Weights of a small transformer language model: 7.78M parameters, 437M tokens.
MLP neurons of a small language model. Each row is named by its layer, matrix (down: output weights) and neuron, and shows model dimensions 64-191. Each number is 500 + 50 x the weight over its row's rms, rounded and kept within 0 to 999. Numbers have three digits each.
After each neuron's rows, "fires before" lists the tokens most often just after its 100 highest values on Wikipedia text that the model never trained on.

L7.down342:644486403546430526550485527468553463512533499571516633556507525533502538490472425487517425527580475537429456470571447549469538448532517485384589448490546501531507461497443518568477528529566560597531528531574527526598512480470478462441454461564559515428420457473467548496459442478506480475563451551600562509548506543496548525530507450567449523583494500563602524588505530485456606417511
fires before: "0", "1", "3", "2", "4"

L5.down562:518504512551508528441572572568479553531485509480550593394515526485548468417505472479423431475464536542516527426333438533431513461438474508500462567475470494599477591459469440526495452473523585549525612622538496466523522461489497586579561404554511487461564448463524467472433479540514481480531467553433412494375557522580438560481510578517542495500488451475530574552539522588512496427493
fires before: "3", "0", "4", "1", "2", "6"

L2.down450:495501467515441509503477552593524530475490556452550560510491489499439474508428504592468553550552527515477565417478499484479415532455454478490537491506536508385448507526425398523582636367469477584560460497525466447447510409555554452517445458494531518549446607603462436478372461570510531452514469501487538526541571464389547495496565547654557446536567541564488597507465439512490506626490
fires before: "|", " /", " of", "le"

L2.down344:496484526528537511508420483402487527513519485491513485510519509470504511480435537171459526477502568513502540486503544531512540521504499508495478506507507510459481548534596497474486465499611488592503492510491470488666488511472492495502505508544524498419510512543515526495425492531475548495447494509506517470344533476497520470427495530304503533468524548481501499496491501477505528483516
fires before: " |", ".", ";", ")", "I"

L2.down470:471513492493539508527471493489469491505520505528511533489531492517511531516407530249559500499458570475523472508484469411501486509520516461535466521507588528483438583454594524504503473450563488591531447441469524464660533529469469444544531499487488500393488474477537521468456519485562551518452527513521569419395509513363503487422524536297503507554503515492491456438526506495511499480485
fires before: ".", " |", " |\n", ")", ","

L4.down349:446644643457509487484445525549413526483467486474520311507493510503482576421489549451580571479512412502591596512514524511473594509430557470507539413485466536482493523511432448526476499490498510476437495477437571474519469408512583428554550654525497539634471411464501492477481431535527609463541528506528527557494492504525526454502519532494466633604362508469548444480509490485487481458505
fires before: "4", "2", "0", "1", "6", "3"

L7.down89:331450467440496448537520425422494461420444498484489414466552497504412503452498485398511522493440561447486487455475546478598542573458451458457455452558461526514462459497488576505582571515404473476434503516504545589511460508482436483588443558451613536465517563488509485498431564532475524538496536471402582557483567501522529506577397418543493513440521480518472513554520477580516447560456
fires before: " "

L5.down205:410525508581603572443455508612565486523482545494519534568435511494526446483496532464555417493539537523521507490626496408474582489519525493507546528473606498517515507451483503540504485532458450527451541469499518500627530521437524529430532451420428540472514534485481522479440458474493463553393541498450487395527504483571506459475539578479544514557490510544504495469452512538488392419582
fires before: "1", "4", "3", "0", "2", "5"

L8.down564:474487459543565469600463467539403494481531415493629461486512525499505540499513479483414464502575535461497606433565522502492493472506472531500453485448484500565472462533541456458498544468588526563419524595528553464495469477517536457613529591532478553501543567434564505363581448476522524503527491449506454555452456435495514568577477501512521562466567581527546458516499415489484501540469
fires before: "|", "d"

L2.down167:521513512471516496498504493514488507511530486491502501506496491540503514575521550279556489498503574504503493534466519520498483512482509504507511485513556502513431505504634477509482488521483509591498472433469458513717498474507530379491510499614506507371493486521497508493493463509460472498437507524507519514386445476425508452427508410267488516477480525493527501448520460444510502444529
fires before: " |", ".", "ver", "p", "%", " |\n"

L4.down128:458610613499548487482481425427445507477503447506502330520477496423392527425500468465542551449509463535548580496510557468501590488428506484495487506481512592508564519503447424494513480547432502546353518482456595472510427441473512488560568632540503530564465477532501526483545471488524612498517479482499495505548486508493533495499543616457441558580349516505621424467484571524511484488495
fires before: "2", "0", "1", "4", "3", "6"

L4.down700:455483414512534526368472499542408562464485499512446411527498499507500464536489495535499496462520436509590618496514500507496477485416533507483511518469473470497486534501485639485490503471475528498546487354466618500484584499506521482533502517485516493518477449370519532439466386483480628445544536478513498514506513587501403495503530492632564513445422465454611485497490477504489522499513
fires before: "2", "0", "3", "4", "1", "6"

L5.down288:555473559546471456483503490542468397439499504516413444499438514494477507590539538449576457439566513474423377494439463662504539444526537482400517596517528558528539480516459558471477528520418519513451506440484488457587554456486528462479526550659502498449489448537485546524553554525504491461506426496517488387529426577479591505443526449493492507486518565503521489475506424447476407461450
fires before: "7", "2", "8", "9", "0", "4"

L4.down438:444506455547514521377515574562423567499484486497431396542490501533480465473512487526531530442512390510593636495511490492499505487429541510498495484486482471479514513485439610500469511511483493476534486412450610523468573442476522471525498552502511498537467449353515557438491389505488614419544520445503514512514487549504401480484535477587565508452393463425616499488486465500487501507519
fires before: "2", "6", "4", "3", "0", "1"

L2.down370:495510521474537536445385462492462536504534446547524494475492501459543454534536534307478535551516548494445499567535486458451508536505513506546532467497517442521451577584503495474473489567534520453496506452375380538615493529506422453513460454429453517432498485486450581583470512509516497546476495463521497531291534436463496454434494572413529567444455560522504516389430539477492491499571
fires before: " |", ";", ")", "\n", ".", "2"

L5.down543:384528471469585492511479528507506473477510497424511548487523392475487474526434502448619433492461497518438491537506469509497444440482491530471520506469499465483488535453430544546517452486523575572494577513515532481465478505510470522542484486642465492442586459589454468553602551499425556571539509439461407544530412494529451503482527478448496434770507511505463524480507519549497486473596
fires before: "2", "4", "0", "3", "6", "1"

L7.down77:492570477524429445472509494469469396565488463362395511544560433578443490537528495556486498503382530496496508497490494449613432489460550529366473508454455565548544532432466503558477485454493533453535543458640608481489500580468378467501428495525439602486476480496449395496474500476401489534455570496520556571504541437456526486576482581499491488525497459485513520544545535597520452522502
fires before: "4", "0", "3", "1", "2"

L10.down393:449485530512501483458476460444581572435469438511457550421433476567593593472541432462484462503478485511387490521509504499602588516500561549479551465464422574407507535430477595500453468444572479536488486465439496588371513463513583460524529583484646428513451466492472492466531378469504503496562526589519569462512525508476424433480519482506541493456594461490522374476583493491459520528522
fires before: " "

L2.down80:527513548507482502472553463560519485627493477533489524503501478448489493492450536614544492537492511490413534491575582417495520520577414510510505662465448564493522578573598363505500645475502507502468557555500596508449522466591548490482554438579488527647505587605475458491507434581453504478460510485470492403597443534473492609459559526573487514433524503495454560512518468531438517556491
fires before: "-", "ino", " to", "|", "ative", " of"

L4.down272:436590619472512520480438495528447484503451471469510340495471525498465555436485528446531558485501434498535574512504512496490557499444533468503514423489494554469494487512391437561502516502480503471385485495436553442546468391503567451576559687524491549700467423470505468510484468558532567468527532534524519562511505444479551455504537557514434625621331530480540476476515474499474487469503
fires before: "2", "1", "0", "4", "3", "6"

L5.down460:488500591389534517497533461542519515529551476481522487519460567457549517500456456544512606358532472459363482507415424378488484512551575534516537520504461568518524494514546519562531516517528502467512506500533594551517500507471481515474517457444605471551459368558463526535532342535519441551508529549406501498552546596502502404493490588487470524482458481455620456515518362516547491544469
fires before: "6", "0", "4", "9", "7", " |"

L2.down639:496523485487509507504526483512514490448509507521507529501547478455523521487469514316558525474520614502508459474507514429482544512502544471505457491491508493542487578500634491497536479417488502614516496423438524462696539569476461450451524522569518485366482456516521507514423465481492536497458540505519509552452429479436499442457448499235521478487451543506523457502541466585491448373489
fires before: ".", " |", ";", ")", ",", ":"

L7.down431:538487521647491547546525495379629462497439464543454671507522491449519499484544481462489501547463561492531434505695496518524486490549501464423502512483530524461487520479543511656482492480530511521507521456545548513537488510484479465483472491541530451470480524406519471516490441513469467521527505552522722530484467513469537480537557579451479570509540495539449510547490551479473723467578
fires before: " ", " L", " O", " Con", " Head"

L11.down211:560485578541525450418393544550581501562545589396497566435559490516564561414440457501430513557552551495505597482460437512659489506502554553438482500492568590515453560392604566532463487524440577504484482662539569527501492537494505444444461466466507521533491497507501453549417461489535502497470488506524560498511485601482507612567483593460466517466546512588508576491519457537422560549469
fires before: "2", "4", "8", "1", "0", "9"

L7.down685:480528449440468455456540473453492439477496496547546554446552504473416534397498558366480474447462625476407512462517498501558472565461469570467451481544462553541398494471439569528611540461520479481532460432485520503486507426491536498557472472487573575505503526438503384636502548505483521433545575512533563513479469567479433457451424456559478541486505514395474469550569575572606455506532
fires before: " "

L2.down91:485517542560527494497519463429509499512518497507479521501509500508491489461476568243514509483520570529527527541495551561486559513487489510508491490486509495466436509507607444497531462488519483590498503478429485540693526498487524451489496510622524505403499509477492468509478508501453500542457505484477476506334483500400500463470488430284512512448487596478451488510503490481508503463539
fires before: ".", " |", ",", " |\n"

L4.down92:472586629526509483457457530516449507484466487486516316517503486513451562410537543481544572452492413505584596526506509536481588497426546448501534421510468538486486496480390453519488513499486497482399481469447572433511478389517565435576520668500506586625472422465537471471495453540548586445569567497536527549500521447511516471495548528545456559581335497451553493478510487498488472469520
fires before: "2", "4", "1", "0", "6", "3"

L7.down625:365548533402457399527477503608480410540469603603488518447493526479506485500526469514427468449554506529492491439522461448499471490419409490472474474484503490522452511463513460618571539477521627440534492540488587461536583549463479435394462463471480532493455536412476475504440392481495498474537583574510628524533492504439481448511458543499429503493545479499454536466493586498427390526534
fires before: " ", "9", "0"

L8.down13:495517459550571424567641495556411500506528463598447461488448543431508434394502530434519480510602558492541559524396558469565564523560587520474499553522579501450516474529549455488561502494518492475416588440506523409470480488549419520581495551512517473567492540486508406462470505540526514558529458517574437491470476502461550469552564492528575442552528488563574471461562513474528558461607
fires before: "1", "2", "6", "8", "3", "7"

L5.down506:444521510478485496540577564548549458538469444468488518428516525489570512486444552497575478458523472484491489564579511473455502487609498504455474506356605400458497558482463450556458507440505534611538576570448515491491419529505458439478520462554525460415522458428513485504576437523429471550435505539525549446463472492589515458420485509447508477727482474575559530470457540401538532442499
fires before: "2", "8", "6", "7", "1"

L5.down148:455506496496577451472592507603526509457530565550517486441538486405542456522418394551445423570436490504448565521491600384458509446476507494533571542526541604517447580577404528531554483476448448559469535531551495545485388507470528431398511427398547529539589456434466480541480520479501455524451511499537407440566434555534512563480471424517521511406434528427518464488463468584506485510508
fires before: "4", "3", "1", "5", "0", "6"

L5.down667:477386562529482520497558528744541479494540460537451499418500447518470548438404542503490517524552472571456495532510432348491551439524496462496607488408447500505480473437415487522479498521535432475464489487506553570545431408506505432452468551395528530584480532502511507456523477489482520522474473561527530502501518501482516453432508573456531507504401523477525540474492566470515568527537
fires before: "4", "2", "3", "6", "0", "5"

L10.down238:485404411612439458512437372514445541536555538561555513486516591536423553491436538481438518473411506519440563472525522484506504516404519517539559457472552547462490541442531573617529465517505560520426524590463592466429536513420578491497539466488436523546463488473477486493433483517565483475499561505543479489466487544504484614537487507583369487502449564408473560453546518487343482461561
fires before: " |", ";", " |\n", "|", "."

L10.down87:480430434433543561442477506564521535484602534464508450529513484431469522548472549496501519496528495449550509475565532501478493519463520490556367510556517537472511483482545550454456544535444481461487491499439600443436443437535559407425469522472458468543430514632473514483520460535480540476549452500520514551497464566537462512547563528658455547557538483622505433436486510559568465507523
fires before: "2", "3", " as", "4", "5", "6"

L4.down596:411525459554503511374508544552426567471497494520432402509500494541495454504499479517491523470526406516595615484524499516496481498408548525491517506468457482484480535486469619513484511511464494465528464411468612511473587468469521459515506547498514513532473453368507532441480374517494620415543518448499501527509496555504411483510536480586556516468390464421626498478503486500483511511490
fires before: "4", "6", "3", "2", "8", "0"

L5.down553:551457411512496450490468456494561468455535453459565526510471422526524513464451464466517496576525470447576503520641542428518525406595459486485481487547526419488417509581558479517468515540412445544525481586519461452468541516486497528474488471327528539498528454515508513476568385446475579508400529405509498396633573484541505480533454434441495454361494572443506554489548504511462522481483
fires before: "2", "7", "4", "6", "1", "5"

L10.down230:478453516549451490531519419555605498480524456493480557484501566501432503452476536471482462522496518512428405483548513496445590455473480546434578532495569487497519476448528493512571484578583500517399516549481478440511470478520513502490492541535468490477498510393540512545372530500650464461519548476480425502592461472482539559512536535461480464339472500387541512441521444482480486463540
fires before: " |", " |\n", ";", ".", ")", " ("

L4.down431:447487560570544463437480495546497525505471482496543264521502525536453551476504439452560569382442445529561598543534518496428572485455467472490562498497400519485515491527412437533477515553494492470425494450498576498565434371471577492532475622481487531563495446487488575542485503528498587489585506510515465517515507466563595518530551553490490553526415499487483385479560499521551483535482
fires before: "2", "4", "3", "0", "6", "1"